Weights of a small GPT-style language model, trained from scratch on English Wikipedia: learned positions, tied embeddings.
MLP neurons of a small language model. Each row is named by its layer, matrix (up: input weights) and neuron, and shows model dimensions 64-191. Each number is 500 + 25 x the weight over its row's rms, rounded and kept within 0 to 999. Numbers have three digits each.
After each neuron's rows, "fires after" lists the tokens most often just before its 100 highest values on Wikipedia text that the model never trained on. A number after a token or word is its count.

L7.up388:497462524524490456496524478489558526483537509502484498497524506476517493518489519430427508472491465457520510541537485507509500489492518503527479503501529527518544516502515517491535497527494504551509506557482523517482489478486498477443449477442492474518489512515529489482533535502490501514534530533482479439541517478487478511473485517459473497507485481485473505474476502497496567504529
fires after: " the" 31, " of" 8, " a" 6, " The" 4, " de" 4

L5.up196:487534509470513519519510520510532499494504543498509469504509541497498511527519503477479532507523514470487516457516518535455513504523535463507481462489451449527516501497522483512523477475518479467478517472498453475493494482513533510495485495465519456504502464465482512519468493478511472488525506511538527474518496473512492534478518508505496481502521442531495453452484490515494530521496
fires after: "2" 21, "1" 19, "5" 11, "3" 11, "6" 8, "." 8

L4.up186:466467474531505518508493501521478473522475491503535456488530541521454494517487484462499527502510468499514504504550428531466516488502514496484512501526508499464509481524532504500513497483474494505509509537508487457506471500522482496475479485492487479531493532548481493507474452517492501485525485487488530476504525519556479506490494518486465462448516523506572515542513539484543522480527
fires after: "9" 26, " the" 23, "0" 9, " " 9, "1" 6, "6" 5

L4.up831:489480496472456524544532520508545506504531485465505445480501515452467517477484474471462494520455484516494514508519500527541477531463541493470499507524486536475516471503522462490533495523488511521475469541483551531514484480485483487478506518515526466459489516516554508509494489478476484532510466523491481466517500495515480527464495510501496500456513467489546522502506546460482541490499
fires after: " the" 40, " to" 8, " in" 5

L5.up838:473449519436500519537500506534454460490485504458528523499482492536458478526453503522540496538501491496501497489530501488492521496526501493480533426468512492509491485535534523494462496529517461500462509529525478511480471508469520496478484488485503508497493478536497454515441538545538508488493517535533467513474507531504456508500501511515475551501479519494518458493500469465485489531509
fires after: " is" 30, ")" 10, "\n" 9, " was" 8, " a" 6

L4.up743:496488502499521495502482496488516534467499498495512499479511508470493567535543488493514540500521483472521516499475479454486491466513536466467514548503503530491449484516460530475495483547486478506521515514501490446480490474502450522457486467453517516509508468524524482504526518480544478477502511535516500478470513510509541536480488520501496485494506536541501502486519506461477503514489
fires after: "0" 28, "9" 13, "1" 10, "7" 6, " " 5, "4" 5

L4.up227:508523528470482444548504569517473525480464509577504487472496495517538504485470493507462517466525501504460501542527497477494492500477499513489485510522494519507527494497492528513494485500517502483487489496529456490489516488528537461481548482512472498531516509447503503498512515519502492476517518510558495508476469512447506507501526518519470500493466503484504525522542466412470509505520
fires after: " in" 21, " the" 18, " In" 10, " " 8, " of" 5, " United" 4

L5.up338:438522486489502459485522483536522489496464490452487465488496477512517544475490531502485506538497477485481539486453467485503538511508430510475535485534491473487511507502479512476475512476519520494468453531467521492457518502487502540533519521503551562472473506491471486509478498514529544542504554472507538471504495507489499534545499531496478489500503522491520523488505508506464523502501
fires after: " " 46, " Con" 10, " con" 7, " Car" 5, " ex" 5

L5.up615:491492493533465533494474521494468527499493482523487494504494510537524554541494510474492498479510513493545526484482492525496484517457460492500492484516523519474479522510521483476523495453445530477499528483512477520527500485531497516471528532484492484510455460519531485542488545460472497511517536517471512477502494539499497482471486493502464468507494527509525494488495514518514494458505
fires after: ":" 45, "," 15, "." 11, "ia" 4, " John" 4

L7.up919:496483484485473492498502456524479538499518526481506521537530524487513476501485488518483507482459526482492495515494495463518520486549477528498514509516527519506504480452455521495507506541497536491473512492482519473447514537508526507520552485473492486493545517545495489472497525434494486495511495501504460499494531555490537515496492540518473493473475521450489496511525433512544514439497
fires after: "\n" 49, " in" 21, " In" 12, " –" 6

L4.up9:451479496509442487493460480507507498518517524502483545519484440527507454474505526469499480490530535543529480529452523477497545466522478501439523438503471490529535525507462504518464486533489479484461499491492478508499467503483480512442475496450494523533485483529506486488520460506518502540518530519522491539473494529507471490521489539451518499497495509481491448459521475486434494484497
fires after: " is" 23, " was" 14, "\n" 14, ")" 10, " =" 8, "," 6

L5.up167:487490467498462552524501459498538476500517510507456515488493526488512456473450507461474513504520469534482455544433475547488523455484511458479501535477505517496487529498515543558479489484509480498519509518494553483499481473495491510503519499480470469500508502488503487474527511477488526511513528494495539523484550465473528512526467475498502523504511526492506494479535487517510521524494
fires after: " the" 32, " all" 12, " The" 6, " one" 6, " most" 5

L4.up973:491502514503490489479479522502471484523517547498470473488499535497484492538513468464516528466497532522465533517509518484495526489475509507468528508520481537517497517482477528454488523491518506520506531514517501482526494466493467491465464503515539480473514498522467472470454517499483445499466522514512452483483479492496523501526492487494529512465542543506514489484500539482488514521493
fires after: "1" 76, " " 8, " S" 4

L4.up223:529472512483502512512518557483535515460520480497477483477509518474466471521516496471539505469492506478494504542494487516491479466514475457493510440503513511499498456513505507544516492463488464498483469511514486480506487434503518531417516490522533466541498506500480515505548521476491569516539503477507493501491583537482498498497503467529494497524513472536474520465484503487500470455500
fires after: " |" 58, " " 30, "5" 4

L7.up882:436494516505543453443512518494522460507521505494516504518491485498507503483460483466479482486548513478533508530523523492456490464489518511457476489481494498500448500491495503483556510511523474537475445530497492548505486525507499491499523499530501504486524482478554522472508505471456538542498513475539477548495537486531478489462527475491540504504499506507491508554488425504458500475526
fires after: " " 50, " (" 8, " \"" 8, "-" 7, "\n" 5, " un" 4

L4.up706:468463486501521472495513510508532502533480464504503528505510437477499509497528536475490550520468474519457500466510500541526489497519517484467480465499445529478473511447516484528497481547550489503494540487466477529523468521523494458499517516507501510462493492478525535498473470496494502501465510500501500526515516510518531501515514506442537525473469494512469536533469448490529496495474
fires after: " " 74, "W" 7, "-" 5

L4.up452:459485508511554450521488500489495435473516491497471489498556526447497482528508506474516509492484519525522533505467489513521469474492499482528500490484518481464526472498518501526501532428488473488468450488500495512539501503450501548464533513521564507520505511450510510530533490494467467513505496447493452562509482492515477508484518497502504476466505517470479490518479487510454546499506
fires after: " " 53, "1" 21, "2" 7, "9" 6, " |" 6

L4.up919:516510542494489515507500487494496482519486526514492497481455480485485503514518502521483500519526491507488532571460507509513498479501492492508485514531470526478515505479489530473441528532467511473486493556507498465493508541510498508535500495507505541565460503514485503466520472534531489521506517529522524502517490526488540483472444510468480496492495502542495524500529442470516515435493
fires after: " in" 31, " High" 11, " ex" 6, " In" 5

L5.up441:464517556463511448480477475494494476516490512494474469486539516492502489536520469491505471476504512550464552510509487505522552485535457519521467511527503511541468501489510493492518464488528506516478480517469507477518484488525535506501497539507527507528526501465474527492528512482473495521486541496496484492495487541543582501502470514474507482506514494499520498486474571483459517522459
fires after: "1" 25, "0" 13, "3" 12, "6" 12, "4" 11, "2" 9

L4.up409:481502530486520497469493459521489474506496495509502445512494543516480510515519518495529507490534497496516453507485448462514533524491524472565510524526527477469551476492468517498486525480483509526497511505505522455527469509477532507493503481458476503537503496493493525497463479497522465459481520527522487505511482491517464536479563481505505514501497473470440507485446528473567511545451
fires after: "2" 18, "1" 16, "0" 15, "3" 14, " L" 10, "7" 9

L5.up574:472502502500517469529448526529463508515475487517543496522466476510525531490490493500444519461445533551510495512468530511483494460498464541479466515529517506492472483509509459515531515524513492455513494508515471489499499463502479507541469519482529501516498497510499487478496516481503495547479504497519466514488487470522545485497544560548430487461492504469475483459514486548491505480517
fires after: " " 57, " con" 7, " March" 7, " Sep" 4, " April" 4

L5.up191:540477494512480524515517513490518493495487502517503447570474506530460527480567483525492473494450566534519497523475479497486511499463505474543486485509505533508498465524469489551515482451512499519503517497490482450453449504464495530506489476490479459526484523494562485496480500500502507495546533522527502470481537511455506480485485486507491466482545508507497485510453515498520471450515
fires after: " at" 28, "0" 17, " the" 17, "3" 10, "2" 9, "5" 8

L4.up773:524530536541541487556489503487493493506460536484507494496484492494517522446517536504499529524518508492503516490512510523531487479529546492492497505512486481478516490540503505546482508503451489553484520501512482461534495466513525496500542527518529456522436519459474502488524469526516540533479472495510498506480511460451496481528489523500499538532490492528492480522524456476495512517492
fires after: "9" 22, "1" 17, "6" 9, "li" 5

L4.up486:477485506441493480517496493525462522494486511520511516533554508517478504495528467510532524505518492511469524499515493509502508477518461496503530513503512524515493498526509529498527490522466468535474496512538476514457468507502443500510520488516504523528547498513493527473514522485518510531542540491498534466510497481506511517513526486516485487444536497495479478482492509499480510484543
fires after: "2" 22, " in" 10, "4" 9, "6" 8, "0" 7, "8" 7

L5.up539:487535518475519512516502466534488497477525476471520496554499451497480478497534497500517515491474509480489492503488531523508510497496541496479540425485516481492523493526486476497499551496471473481494484519493462512518450544532487501496497512492515515483487438558521500545531525460527528542484490487546503464501496511520455502500470477516469515455487506531491469520564530479492523501473
fires after: "'" 33, " the" 19, " The" 14, " a" 9, " its" 5, "\n" 4

L4.up405:539492508520507467478495514529490497523533492468475502537475452496498507512495532484477477495433500493495495490504520494501496478479512539495473510516497527504486486527513503497493498537481497490458509528532471495514500505485489512474530455499557526481527492457481508484484498470493518488481527551447478502529492465525516496522507480499495524447454461546480489491520495503501482511502
fires after: "." 51, "4" 9, "7" 8, "8" 5, "5" 4, "L" 4

L5.up82:491474514507479513487476538524528471537507476532479529481511535508535484471557467464518504501509453549492526485455491500495466514462490555498498451511477490500461523540488502479499513514510484442478453494500463509499508490502479490483497478462542508499530510454501503496492542454483476516515503515552504477494517506459441508481510502506486510503526517527519422544487501520530517542518
fires after: "," 44, "-" 9, " " 8, "0" 7

L5.up142:535493527525493492477505506538496509499540526517499524494490487509525511508484508473489441517480463512489527495508528466504452506546478489508435492530506552472470504528519504503528492496490503477503494508476467492542468511518522472543495483465479491468468474457506483501465483518480509536500475516484500489534508530506518529506495494491481462473516519456512514537491568523522530450480
fires after: ":" 45, " /" 16, " " 11, " an" 6, " |" 5, " ISBN" 4

L4.up527:536515519547557527532485496507456448502499529486524510499511468499513498497498505492497476480502517466492506509476425496497497506525524521533483547466505485495491427513525518496465493488464519533483482494510505469489511486504519536487535486470488477485509483519531497508567425503518528483495496493518489526474487519509526499495489495497562512433478458492469473526506560506472541519481
fires after: "6" 18, "8" 18, "9" 16, "3" 15, "5" 9, "4" 9

L5.up320:524482505466503524467514502449479522491475484503503512548481494469505500464503497559560470469536446497491517533453557514531524518484573466503475507512512483531508530524493517488502490502493500505508526485510519505536490507479523496453531536529501470481514505488498506491526511494512487503542465493488500503520527486502542480475495473573475476523503453520459463524459462495534521478497
fires after: "." 16, "6" 13, "3" 12, "4" 11, "7" 8, "2" 7

L4.up278:503524508525510459530422465448526519517496516509524490491515517540523487529509509508506516533508448544505513515499486509504534490490507539516506496527486507525544468525540496478463472487550518509491504503502490446514487506502486465483481488464490504454517473498474496506456497530472481529511472489497512475479496479497456544500489504505491480501453491500545475519464519478498533511513
fires after: "0" 21, "5" 13, "1" 12, "7" 10, "6" 9, "9" 8

L5.up724:510497523508510505467558511480498493528472501468514472506491472517505489531513526521495512492407477495465541494495508504503498489527491502492494520499531504537477519472505472492516442502495474470490483471499483442527525496501541533480472523485490488513520489476490553516463524523499492541542466487530511511473512488519504486457521490509482498532499518507511507497483506477529525523455
fires after: " United" 24, "S" 9, " New" 9, " by" 9, "." 7, "1" 4

L5.up977:517455488493496491498488503516480464466551524489489467503455501498510472513553524518528560463520477485540509516526485514532591435500491519517499525508490491498539500510484517512511488464508505502477498499522493480467492537476512509530526547492535505492498505489516514544502500504513462489535524501492433474494494514492543459520523511484561497523503502517493514512500506519512477474544
fires after: "1" 27, "0" 13, "2" 13, "4" 9, "3" 8, " " 7

L5.up219:476515484485482518528499461516504519474447502485500482506482520526494491518523479540485506513489531498487530491477518459477512502482470544476494492523541505500458492476521512476493502495521483475461534488529528481537526449521470524495510526485522482516481510476511494516489534497552470497510533492542443471476513508498500485564531508502520493504472505518490513473497501519488526526464
fires after: "2" 23, "1" 9, " January" 7, " October" 7, " March" 7, " June" 6

L5.up346:494521481493526493509515562474540535533489508468482443478501496480514521505488482494495475492512489516536500540496499481483487495494521479511514468514457492521464533477521516465523460488558504479522526502482473519507511501442505487498489520522497454499502521476485488499523487483519526533496476465509510464543466527518512496527490480555493493488520478565496505512507542497516515544546
fires after: " " 36, "–" 23, " |" 8, "2" 7, "1" 6, " near" 5

L7.up173:526451489487470481482503509495472502484463539479522479486426494495518496490490511507489503473521500541501473489489476541470504485510488521533476498528508522429504539473516446493525518539488480497467466511485516526531545501512423479491512493495512466472481507503482461523525517481502539447481494505491476456515505479470513523485530489456495493487497517489519526509535525542514502494515
fires after: " " 60, " |" 6, " was" 6

L5.up65:491533473494497503516489475538544537470488477462469483527509520511513497512510504512498512501514490487549507479518457549485484480448505511481492528583476519477498555582453477491471541475520520492473482544542474476485480492524485478497503506456499509483499507490505467524517446487462513513501454500506507463527506517513501511525500497495476516512509514537502506479510535498509479479503
fires after: "2" 35, " the" 12, " in" 10, " The" 6, " on" 4

L4.up88:491513521504496482501510532514471482509507508518547450487492455499472459539522507520470501492488479474475555499451506472469524516472531482555461542507473480557529493535535487494483519504532482503464501473488470540497506464532517499485475491489481506482499500497476482512491501521449497543476487518496498523478479513522506513473509525467516563524461471533512462534532496503526495505514
fires after: "0" 26, "1" 11, " R" 8, "l" 6, " O" 5, " L" 5

L4.up623:471461469517487462491534457480463561502510480454574486501504463557516532430527534488501516466491475535508561538522512489495486469539517483487473503516542491515547469519516501475479517507477509527490516528486510494502470459480493469513507538522522528506522523524493497500500511548476525507528476480525475498490486516534545467476531470481488524443469500512500509520507512542462507487499
fires after: " " 23, " con" 22, " re" 11, " in" 8, " Con" 7, " ex" 4

L7.up857:481553491464531454469527493503491475515503492494574512494510493492510526508498506525506519498510419526516555490504522491449480508520544491430486509519484531490475504528487479483486530490502517472455459524488514527540523532446538497501536511490486498484470506517495468451506484514546522523484521443521481519513476490486484466506485541473478492474448521533482508521518482468483453496484
fires after: " " 71, "s" 6, " re" 6

L7.up588:507536483522510509483466529490476506500506494463520476472484493522477498500493542529464502490535482496497439525473486492502476493537482534495493498538519508524502503542456553458507533477517480473484542512528486466490508523514542489484579500506516525489477520447532482506517496491515499518503493507520482508515515465464510523504498540514429481452516480494483481515496493547488537498491
fires after: " |" 24, "|" 14, " Me" 7, " the" 6, " At" 4, " W" 4

L7.up315:498520504481526519521559521510482544503500531509473505517532523484491502489480499494504521513536506470467471544495514513545494503486513530488492519496510494518522495533484563482486513473544536512507515499500490521505553446479464501469570545512487465477490495503460529501462481529462477490478517479519467494497537491499524487501499471498516479483493474505504508480531518479514488533513
fires after: "1" 50, "8" 7, " " 6, "l" 4, " of" 4

L5.up189:472512498475508550481495511539521484499517503511497505518494507498497468491466520483473506473437478524458534536524454532475469485521469499504466521462477537548529452543522487512536522455474524520505521509531549520488503492512467490517495486472553508496535540462513477522477506472476517542517510450509500455500529489509507457513502475507533447520491481479525532478570499485527503525443
fires after: " the" 31, " The" 12, "," 12, "The" 8, " No" 7

L4.up842:520501539468492512493505513530490516484473504460516493497485502504493511504474529487543481476527513521511439475469495464485446453489509502532473544550493528534495498501487513447512494532517509528508486564457532482490481532526444462524532539526550476496452504497497508505517504461486468550489544513510502504493506519471493525478520520496501491471442511490516458522495512499542517504512
fires after: " the" 20, " a" 15, "|" 11, " =" 6, "==" 5, " in" 4

L4.up478:512507476494518499511506561555473503489501523465468522487468537475517454470501483514492534493498493539484503492462513489524480494517529483497494481502512502450476503504521510526468515523500544539467495508532484483467465499510519511536494476530476453458468541505497508506523516497518530542518506496515521488485554513485462461475538495543505474471513506500541453497483474503492516532509
fires after: " " 31, "," 16, " of" 9, "\n" 9, " in" 4

L4.up807:482505485464510529461494492517474532546461523483498500521496514500533485478490510475460516503525460521510494483463524542486506467480475532494532502501487518474507524541507517510488531477538512454461487505531496485478496512506510490477504485499509517529533504478516543516456525493499538505486526505531540509472510472467449455465518497530491483468521489489504489543488477538481528494501
fires after: "," 84

L7.up796:531520544501479478471479507500521531506501486464543473473486481499486500489478497552485440513462483521457495476459518539504527488537495491505506511507523483483474474478462489487486484543474468487475498506467537501496495508569493527519510514495462508527476534503554498504500522476518530478505451496547506467517477481490513491509513526496498503506520526456527521489497487535545544470507
fires after: " " 96, "\n" 4

L5.up789:463511513501497493500524501553519540510483475506491508468481512509516500496542538477507491493531431528488533499528502503534508519453509494484476528530484498528518434496526522517517523499479496474467537503536510525497498507475477513493517512494507486508501467521543482431483528522503495516490490492509482512502473531493463484515488513517539548491468514516473471522523483471506565459473
fires after: " Re" 18, " re" 16, "re" 6, "qu" 6, " Le" 5, "we" 4

L5.up304:470542510491502507486519457458460506479505487498526479530491484520502501514483512536503501514506495479482495476462518522523507519549501524487489505502474496489479478547473512495532525523491480535483506525501488514522508520507466466518522581452530478484489493512501456560498523512454537510499457525483524497465513500482471490533488557529509483470535545490505523482516530517532537535450
fires after: " " 93

L7.up1018:495469494462483468516463528467506525484465511480434521495516523492480492492506501510469532502500482477515529544501470529506519483515519531527478542478533459518513477502544497529529509502537477489483470508464497458541484545516511523459461487503470517489519440496504508475522503488467495481457487506521513521516497462509508512536547484513477488474516448521510521469453538484482475512494
fires after: "2" 22, "3" 18, "6" 16, "8" 6

L4.up747:553462537503498507447532504481500478476501523504479478476487480482511489514543495502483513463502525486518501519502494492461507432523535496499458535470515473538495509530483490544519496554494517504492482455530452489470493530464516525459538468476572476495506541491503472533488491558519466494480535505492506498477527532521503492490450516520506486495551475509493501469532543482479473500491
fires after: "2" 22, "4" 17, "1" 14, "–" 10, "0" 9, "6" 7

L7.up163:494502510481518530482491519490515505525445508467504495512475483492514547496524519491494506477477510498448474537516482522490525506451515505513490527475512536494430507475485502477493530484536484501520520533508538484557480521484480486494534478504538483514497503479516508494581468492510489520514517446495501457509511511500498464490498534480530524546484456483514482511510464493561494427500
fires after: " |" 67, "|" 13

L4.up687:490478508493538529504548484441502484533514484504493471479529523507478512504502530507465541493495474482517512518484535473481473478535485489504519463507500518474447505552501524491513500506506514474467502488507514522505531503540539498489516511494512493441469503498584490503481518502552534557511496479504464535528501489482461547494526469471508450537522515508460510468460521503491485490498
fires after: " " 70

L5.up505:495503492471443490465492471483495517533499486472473517533528489550504473519481470450454498511488479502479485486507466492487462460439469487525496532524503533532467539552542544524524473515477500503482483542512505505492462527511488501475508508460554483468523535464485508499493497474480499518498484476510492516527513490492508499516439570490518451473505475480546531520502527491537537511533
fires after: " the" 53, "-" 8, " The" 6, "8" 5

L5.up229:493465506465458485500481529555468518472480507545503475497469505534495494500516532495539495493467515484515527449483501504487481493494510487522449498529495523439486500530521529514522456527562528458464499544544476489518473453496509471500466503540530514519482511494502475481485551516467491529489507505521510496501488475485490514503518541499508515533517486452497511478494534528515493561498
fires after: "0" 28, "5" 12, "4" 7, "1" 5, "6" 5

L7.up314:495512465449439491502481466515497527483510485473516528512516571519477461470469502538508470467512489527443540530537524477496499478535504479493503513512535501488501517480538520474529548501528510514504471484480526504506507505504492500484485502531472453498476504450507477494497494468545461531481497450522494511493523515502492512534569501524476489472501488506514523497492513532471508481510
fires after: "2" 15, "1" 15, "4" 7, "8" 5, "e" 4, "N" 4

L4.up930:514501498458494533499483485466532482532577479496486522473469463539448525458489508506491526559490547506503492496508503550518468485505476521541512455498468528500537481538466511506511511495523494530513514492504496514508519471530497484489525498487525463533475493492458524521484448522437485515528525483460518518512482451449492530512479466522528510529517490475538549452499500540524524511502
fires after: " U" 11, " Mi" 9, "°" 9, " Gu" 7, "ult" 7, "tempo" 7

L7.up297:501491494476532497474499477493476528487497514499512501483477472516501501525468535481467502489466444530507517460507544485504527484521522478453556472494510491509505509535525504511469475483459516508520508511472517444488485502540460511493502480491470491525514509526502532482499528484539506481520478472525559507486497524483511547471497524500509516516486488520500490491521514539478519480521
fires after: "," 20, "\n" 18, " of" 16, " in" 8, " the" 5

L7.up302:515489501522501500510517520524529461484502472494494503505511531475511511474547510486507533495454520509480485534508531522481484506532500506488492535478527507516496479437555465476459484448514469513486511520526510468473508512491508487512502517529530484463556523483525486471540490488534512480534491443533481522561496518508501532507525504501454491497518454506481521509480504534511464511558
fires after: " " 52, "|" 6, " |" 6, " sub" 5, "-" 4, "tra" 4

L4.up925:499509529475491509489482502563519460518523502439427440497543517503487527469491489517505535485457514498486464513533512507553519493483533522494496528519474489510491486502490531504508470493495504518446469494533479505491456501517455485524502471523496484503470459515554496532507555500494456540523502491534535510471524487479458484508541506519541524506498496551501497511501484478477534509499
fires after: "\n" 37, "'" 18, "0" 6, "." 5, "cent" 4, " " 4

L4.up57:530477468427503486503508483535518509465492499510480473551487509528494499523515522496513490494500484518520514514526526488505545488492529462544501550513467524505509516469474513541504541507475510493522476493528443447545477504451468511536563494511534420525488493471499542525490491486489471497487541505519509453515523451513495464491505487562537518541517487516444524495471508433493496494508
fires after: "2" 38, "0" 12, "3" 8, "7" 8, "5" 8

L4.up237:482509488512505464506467459453520454535487506497493504507472495467476495502516503502463490492520500492514504493518506522499483528516520476522498527515540519495543493539484535452513486523483503474482473472498532503547497521485504519422533519485475482565511461507502518486498464503487540496495528448525491512496502518505510526520478500488466511525499466543487484505489583485501522498490
fires after: " for" 16, "2" 12, "1" 11, "6" 10, " with" 8, "7" 7

L5.up216:506467495460496520535469515506514478532517490487500486505497525509476460507507542485489536517494517493510540521479522513521536425461522493490506533496537478526483493556514555449521530465449462473494541468516524476494490508529449502525524534491520490464497535483505509511507491477538509519488517500530509469462547507561524536493526487505522460508512519493513519512517508512476468519520
fires after: "2" 38, "1" 22, " at" 10, " during" 10

L5.up767:508503507487534459515517535489478516501471520535522470497514462521489507489530444503489473487508475470489487501532519436510494533459460532492497498530543481501485481508525474523495484473527513503493527546518484510437498481471499495523459509527490415465488500533492488540507575468483484550504468474537495510493503496524490533472493508559466497499517456499493518518530535475505510513516
fires after: " |" 43, " " 18, "1" 14, "2" 9, ";" 8, "0" 6

L4.up532:516514493444494484468456472482480512441508490492478484487537484482486521477503505526532489525509452497493522490507554479510534539478513506453486502473515545496490509501486516565489511529491497452483523508477512489543507546458496478481521562507491530444531487517525470477503473500532528505515474506540486461493507509519520504532518470517452484484494539517437544488484523499508542523475
fires after: " " 88, " for" 7

L5.up240:475531461549492482525467563520525486527508553486552479499545509499468512476522484508514508521468520506512495504479520528476507453480495504500474487483481514474528502529527520529582477439512521462506490512504486501509488513474508482483509501512538488506485531488457515506462443514545468475450508447516500510490486502552464495483476519475550509501503500520503506482508490490465515503473
fires after: " on" 41, "1" 20, "2" 18, "(" 6

L5.up790:499524525506502486521455505502532511521479474480462474492501505527494487520463515490512485463506495491508517505486515480469516520447525488483478521514465470529512531526489456476552561510485529494510524545513531518506522502515480470444490525518509481471498506540514523547491509525462502472482503560475499541511506468504490490506481504491518543467544520502469501490518504481493520520477
fires after: " in" 23, " de" 16, " re" 6, " to" 5, "di" 4

L5.up476:491426494471507516540482496518511469498473461482511544493482478517519492502507499472500476507523509500503509522533493519519493491490516484506506453502520501511484504514519510529470578502506494473441495518555491478513546503485487509541527472495545515500548524487466466517478457524479537469492496521494444452550488469480496465463472473495523524505468460512471535507480525506558491497483
fires after: "9" 18, "1" 16, " " 9, "4" 7, "8" 7, "7" 7

L5.up584:512542495527461505484476507489493514500511499504527526515521531514517537532514509477483488487505482495420512517521487531518490515470513501539451520478475510503507519518482504478544493494479487504577494501492516507513483511490480521515513445517523516485513508470509526544497482462443508523547468562513503519515527540497460468447487488489582495471518543509540482514509498537523490500500
fires after: "." 31, ":" 15, "\n" 14, " |" 11, " W" 6

L5.up545:483466578491548481551498524523516479505540487455509498497504488463492468475486528504545493495501480463515495481465510557484493478478516499481471547511504484495499495473521506499507499460469522504502546529570509413497504520524475478515484493520519463504514520488522529500499520482472497464520532490480511461550496497491476477504490566512505516518511473535467508509499493518487475491504
fires after: " |" 50, " " 12

L4.up435:470478541473516495483507513490510476508466466515513518427496484505476473493540467484501535533503510514462483477490481491497510479515497508474467500499492503486531498473526487549477510554545476507508498467495451503503493540524508513487541503480505474519496510466509470471493504509536515476482525509474487505540523490508533541495532467494489506476516521509502575529510484459505498509539
fires after: " " 55, " World" 4

L4.up120:492508488524520469511486513543499498518454470476508516514485486446482478504556473494523458519504509543463572488497473492493498483491490521490443487519502512490482535505496555556514503512492485497494514502538477487475488497505504489498517524464472495509501492501500509478470501488523510483515516524517434505518535482474529518521476541503483500552513475484465516483506520492475509493488
fires after: "0" 15, "5" 14, "4" 11, "8" 7, "9" 6, "3" 6

L5.up873:490501492521501487488503527466500552533502483532526510548442506522448504521513471495500489530472537502566502533457506511494478496484481511509475522487548501484506480493524549511479523490466500471523532479534483483506511521466521452481567523454477512494527481479509497514482497420533509546521454484504488486450527484516483492518518475485460441465496508470516447486469486501523507489470
fires after: ":" 15, "." 14, " Ty" 12, " Do" 10, "9" 4

L4.up541:518522531505508502538515456529520477581461504507515497455555496503519500477501509511453477483525461507470486534504538512486523484500491529490493494481496476500524477510493514489500509490477482507517466448521521455504504511491504443473523495538460480495503504513485532484535466455480500531497538508518491516500503494569488491466517476488501487499500527504535462488518516506513511505500
fires after: "3" 14, "2" 12, "1" 12, "4" 11, "6" 9, "5" 7

L7.up879:514542495546566466483520504452520517516489471491505506512519528445488479570514518505459521481493502504452518526524530490470451492541517505474493504539527500483492528539500503515452528495525449508470494527563481479486485524424502539517506497491489479440475485478518508526525489485482569474494516521535498498502531519452503538489526482487484505500526493514489541486488506479465516509476
fires after: " " 44, "-" 9

L4.up184:469513509513498495554483512496471545492510506529459497529469466523544489527487536533488519495509478529468529483474499527530477513495518586470526475498515500460533507526518489460505489487489521479472485487480500536521500491456463502459547511506496475514519499517472540488496486461494466463520485501492519472486483496473550552490498487503493527456478512504488495478459492474516512474526
fires after: " in" 33, " In" 9, " Gu" 7, " Ten" 5, "jun" 4

L4.up70:510522479497502495502515526480537466484529469472519503483508507515480506459484514476476495495527527492495501540482517483493529445503476443472492452456520519504498489492525514500539499506475477520483491541429506512466456487537480499461509503534524513504515517479545505459524502505486519527459515474532513504488529490517494504499547536509465529514499511471494525525493527519530548497475
fires after: "–" 40, " " 20, "-" 15, " (" 6, "/" 4

L4.up401:489506524537507494516500514539486498467507521468450544459483538498459515480468493524504494477476479546487480509517515469469498456533504470465479488543486517533537496504500493510536521498479515471464465519522515494501488514481504452481518592507476519496493506475498484478547551479513485508520530538526488517502530506458468517497541478477519474484518497546504464491527524476477518550492
fires after: " " 50, "s" 12, "." 10, " in" 4, "en" 4

L4.up902:489475488511485473492496505534528504492489574531512482487461522484458490504525505500477523483514481503466517524504507484487492545512530518521498506526514511501540508461482510503500479488479503555479541532473532485452494490522500508516543503493514473547470474476449517492472519458515521503531505513521523506519488567499463484475488517520500528472494518517466496486522461462458490462515
fires after: " in" 37, " In" 14, " at" 9, " con" 5, " ex" 4

L5.up448:445472515504458507488490524502536483486514466502478463483449490543502482542480530527524560487492486488464506527495469464513529486534500500493513530525438502529528494511506529479519503523482468500500511479499470483460485503471499488519492520480503494480500527489487465502510521485491478497517475509483498486506497499490509485513498510538535545481525551549500453506485459531474479481571
fires after: "1" 20, "2" 13, "0" 12, "4" 11, "5" 9, "3" 8